{"n_head": 5, "d_mlp": 1920, "activation": "tanh_gelu", "rope_base": 10000.0, "rope_fraction": 0.5, "tie_embeddings": false, "init_std_up": 0.0232, "schedule": "cos", "doc_mask": true, "dataset": "wikipedia_en"}
MLP neurons of a small language model. Each row is named by its layer, matrix (up: input weights; down: output weights) and neuron, and shows model dimensions 213-425. Each number is 128 + 32 x the weight over its row's rms, rounded and kept within 0 to 255. Numbers have three digits each.
After each neuron's rows is what it responds to, as a language model described it from the Wikipedia text at the highest values.

L3.up1881:121145156169153108155114103164128119169172168172093113109149121090124094105135094142124104128115069080093095086120079112121086120106140169130113119014163123168054165157131153079121129171141093149130226185121158168151174120066178099121190169143130131149110104123091114095112163128122161087160142120144159106068151097117152094200122109106135119097158127127117143102112214096193131141175063152143122182211151087125073124134181169089119052153129093152153127121151155147082137089124150122110186109117132125137159054084173159133120095135136177132171125143142149144084091046126123130154178105142162128175139149122123096111131172158172080110210154
L3.down1881:093128130147132151120162110141154169145088131124145165173151096110130174127198123152177073097132130135172197160118139157159120115087185122077129140145077093199149112158153144112067090162151097144127188136170118150107118182169167141084165092110161125174150117105175124062116123107060162155111152147120097124105129118150171108083119142137145127133124141220130133101132153120131128082096091132155053074165153108146124131154125093087173104109122128086077161130078086085134112179070149138173120169160087152069110186152026170135116148133187098093090162077113185147145148103150126066148105189085163108068119100116091108166157102148151145181155131
Pair-linking connectors

L2.up1472:188167150138135107162144146096088118104104127121114126130122110140078161112149133172107090124130070102072156181111150162104109159104126123097149153118174095105075141110164182174108116113148116109171115184101104081112119125146121179149103135128123113142134120137146133178109161122137132127138156139161152159160137116165086154180163113180121168154160141137149110137189134041132128180123065144136129091124102175127093148119097121113123143125139111145150123094117105073138167187156165130130122123094185161136172121127154204137105197136170091137115113167156128145127130091105094122134142139122089093228155122085105085150158074161101168137118131
L2.down1472:100163110091102134142156126144141138198108174109146179103096127135138106103170131136126119129164183091184119090149135134164140125162092106113127110126103123112158170075152129123137122173131121152091131084078116141090155104088149116084071100097140086136162106151119097079096102107069132164112143171165095129083134091160171095073059093185141193141089132182142093145103174114145118144107121177099116140141144086191191111176079216054206111148151151158142079082103144080092121175157152089122171062150126086129171100131148100121128092120055095152090140117139112091162121163133121185080070114149123101146125160073132138184172193120112137146129151
Sports results and careers

L4.up241:144140080153105152161105155135129111138126167096163170077120135168186081146187130121142092087144142125144142152102090122127173158105150106146093053163150127098106099088113184149179140128133102139173161090157108157138185128132158112080096124144090120132091114215162104111152180167103120090133123175111097194159146101116141129089123149136119114104191160156082146133126156144148113155111142126107124093085137099141135143206168124056150124169176127122100149099073126059081145165155114151117150136179072155088153169162111116115158109069128153099108163088065075138177167140106075169129058121154173094098108118097182099147161083168158149098136160
L4.down241:109112120166109103153144106165159154100120149165127111143149205141108135154164169142117142163125104100149134094176153153146140043108084126110133161153095152128148088074094178055099095151079127151152105128105178124099108149158145103139143143096050126160147129072079132181140101142137172132169147110167155130119136106112134155180148148112175155168137134130110131081172117135148137121078117139109146128128121129142096140127150094130104153097106114086132126138141136121138160101075135126186147098105142116166090138106160115160139148147183095121169147202097127132124127093112162142106094116165098136082197125125093144154023142165140083094169154
Tables and event verbs

L4.up345:157196132095129071151179144150162140111146133100124124120121143126126160113133131151132091078138090066161156134129092175092058112150158109130165112122123097098140171153094169133102075135138084086101190148087173076121083156084141089092181097214112114159083142074114157075098160141090121111131125172150144115167132089173126143136083121132085181102137100150106130076121139125170198115190077146148075080142113096151158107138118115100140096115121107118123119097098067081074114173116177136088083123141211120124161106196150128137153140106128121070156152134196115125101167144167061186130146134110113149108168110144085135159113127157105125124154165
L4.down345:120097119149084125133168173180035082161083101084142050123151125110076095108123116123109143135110135145085120118137156179173129153159144153103080092109152106146146139087195133096179171083129170161172095102182096152161047126097096157123132167130124112121164079118191072110129094126172114169153042155114154152145131135112132071168146132161115098132132145119115189128131092104150075146067231137096190168136147130122086147151129132143145131184192164117153130170176152129127123133149097102126157144161133154101099112086119118127100097171100173118098070166055101096191127110091128100166119100150189074194133108127118135099124149114162101165153160
Relational link to counterpart

L4.up428:112121113122129080150104084075115164136067195128126099137136234097124148096142105102219124075141116137114060185125153163151059165120089173149153104115103104136088081167117118114099080160169133132153141141181112142125125143122124098150185100145092118140087117171076155115084095123115067152156122183080152164138154084138154107102152132127101132130135189151080147121091142156183154120154109122159137165127130167118163087098142113089160109166077119133209178157123147123139085126076128109060121121169129147134127091059144166113185140116127155098156151131154141171119083143137192087125058082113086161132109061099152116087181150102124089095131118
L4.down428:082145141181151085153125128182107141089222065126119095107144155163121114121147200175084113152132153075127106117128064081124151095123082131128170148127103146097115138130119104143143185139093092163111143142143118180126151143126122146115072157182130153180112084078127109156161152108128099090135164094176106129165102188145059089157094178148120083184167129157112082138082102135153132131109119146025126138201149133151066162124153151177115146117143105108060095152095089139161115094175189160110119107138145134085118128188135093144081137177186128134122105080103131149149109100171093163121145105142177120137147160153130127150124133180138124132132095
Ends, years, parentheses

L2.up445:082119066086124136170108148106112146167088147147168145145091102170153120083207101110205112144138151157092152118100147100091129107133133110157126115143143124073092109077088128179208101155170162178101105119098092162200128125179173089120113142140172114125068153129131144097129128126102137186130126124143161141129135177133125153101085191176085143117123171158103133107124155140145125186138141143086124082145140115182189142150137160067100111193147096096183194125116155085083100181135128109151089165128142093113122096097152096107127127116111112145074126122109105118165090121081131183116089180116170088120178166123159143159166094150129119125108127
L2.down445:121174185094110139107129120108085122121161122151110107091132160092114144182116087111118128054124137159121120134184141119120134114168116177109093146124109108150102129156150140124081134068041100143131141155152148100133084108147113110128136117114076146181202087120124164157088153185113115103128140163091151103136143074130120114167139064127127105162161121130140147118134040127134096109079131128103166126144153155061113141129113113185152155040116133159114117136140111122169193076128140095089135132154108160131074162107106145185158178179134102050150158221123175161059125162166103140131166118134126144151086119149120126082118132086167167098167114
Phrase heads and infobox items

L3.up525:165122128095091126215115141109125146172195112108148098138148091114179116131137114208170080129093154052096135171108105143178120099126154162064141086121200146074116161084102180101209054114069116188127135140149148112080129126164151105083109174159175109122095099128143123122133200109125109180142140143128116103166089168128142133125095111108098173128159129143127131095101168136109136189156127115140157103163111097106156153151131138153090127111207096135159096084140115105104103152139073121092103164132127053089149122085136100180123162083137112075082127137143081078166176131110137092161103158152124104150126113080174177125103109179130116114091108
L3.down525:073115188129110102177140057201149108113097134102148159075118131151066107166155100059095146154190138143152115089204132144088132146154179117160108124122119120183110091126145169146141102161171165111103121121090143090093094137110078084117121141121038123176135132096098110105197142091126110153041117144158096093121121113130153134061091105153126158144096141096176079085160120070144124114122096177139106080096074107104140147102134108105213164168057198140085111158122196078142097114163118134117139132181102146113110080163141138105122159112090123128174152100077170159078133133077125138078169179118152133118177079148059117087145098161096095133127092
Table and results-list fragments

L4.up1684:113143119171093135190155057128167147140210087102129135143118078127138177132190069118149135146121078135105145156137129156162167070060102139149182152130153143138125128158117104175108133098075095175113147103116167142145065161097072091141118155151181075148165124024195141103088151101097103112124119112101191061106142091108149152119122124156061131088080200163095095079113109113080179083148160155085117103171098120177122113081118146183090130134146112070157158098139146118056139067074165110174095164123105148140156120117162120107097084139138151104120132090143124109158165127120114124121186087152117135089134174136054090142116107143140124125160127
L4.down1684:158076130134086079118051151073136210141094171080098108105157179147130069163058120115139120146100199122149129140154155084099134169177143152130097149080122078193159139155194137104126148170085141111091129157082142167126208133132179153116138115147143165099145144129054089137165168119148131121109176112134117103145161183144120092116111163083168200222168034075174127118127140121138064156163138161150107125144144102110135097125131149135149111173135118146122129077138094169098107166115051187151105136105120075065070140079173107093111047122128144148118151083092146194123143121075160104154081143120138158174138093125105161154105115136144090142108143
Linking words after heads

L3.up1103:130143116137190106092151135093152178133095135107075112125167142150101113107153116168104112120124092091133058144080188101141067052157079139115080102106157067134128143140104165099160118102143132132092148170129124177107127122048144099174173152161120213197096083119152168107071174114172158142224136118139080121080138129142103073105132168112112133125145138152087186113073170147128127147170063115118101124142122091117170123114185169113156094103161117148154172128177122113137192112038150061085121076132132098092146164105133142127104130181161115061126109208156094106120126163101108118099136129122156157121190138095151159166088141144173062110109195
L3.down1103:145173124135131089141069129133161088132099092119161118143159188069074112092179102132134127111139092106142094147183109119086126134135143122068125137134161065154085111176137128144065084125111102110101096076107111100149157139099119145094143135123124150061125158118074054129093101117087132086063112124156072118119103151121175128123168158095124090138112149170175072134132148178135159114138113163095154149176133106078118177141136079121131209106162076152141129128172185121113122111091090121080159138136110051129136155087134114152156117165092105130126104127108124127146113171133195122154139140155097148133113119103130085164107127096074180051086148
Directions, number pieces, ordinals

L2.up1009:107095064092119122172127132055145148130195133140122145146152173135129150184179121121128124106099118120168118139103163135146145157118118144132125113120134118068161096155050132115156187092159117122122119075128159122172138119080160063188098160153168160126110064132106135081131119113099173085092092134129183081159152126165125143091109111144066127071147137109115151136073189125085152138181173146109139107133185077081167136153099174139103149173153165053174184118130116106096092124142099093150164173119100132077103150110137135087115142093175128125073137162126128132149157078087105049108133149119146174105147079143161083106137110116107120119093050
L2.down1009:158098154139075129174184158144162076113087175210088155121109031094127169143122170084140091161187118102120137131105088147139162112132072177183182134157164143150130125101138117107084146138049091115135141167135086131109091157150159193083047112078070102171181172095141064150167109123089139139115156091134118195126081120121132109086222132143157139182148114040137126108137105112146067140123139118118115141190109129144127162098197149107113128121070117100090095150119130104161120108120170128185132115203147118130158140129100164135133116100123161139170113126166129114100120109095125147117084140168120100152196107166139100175122142099156096122152121
Continuation inside name units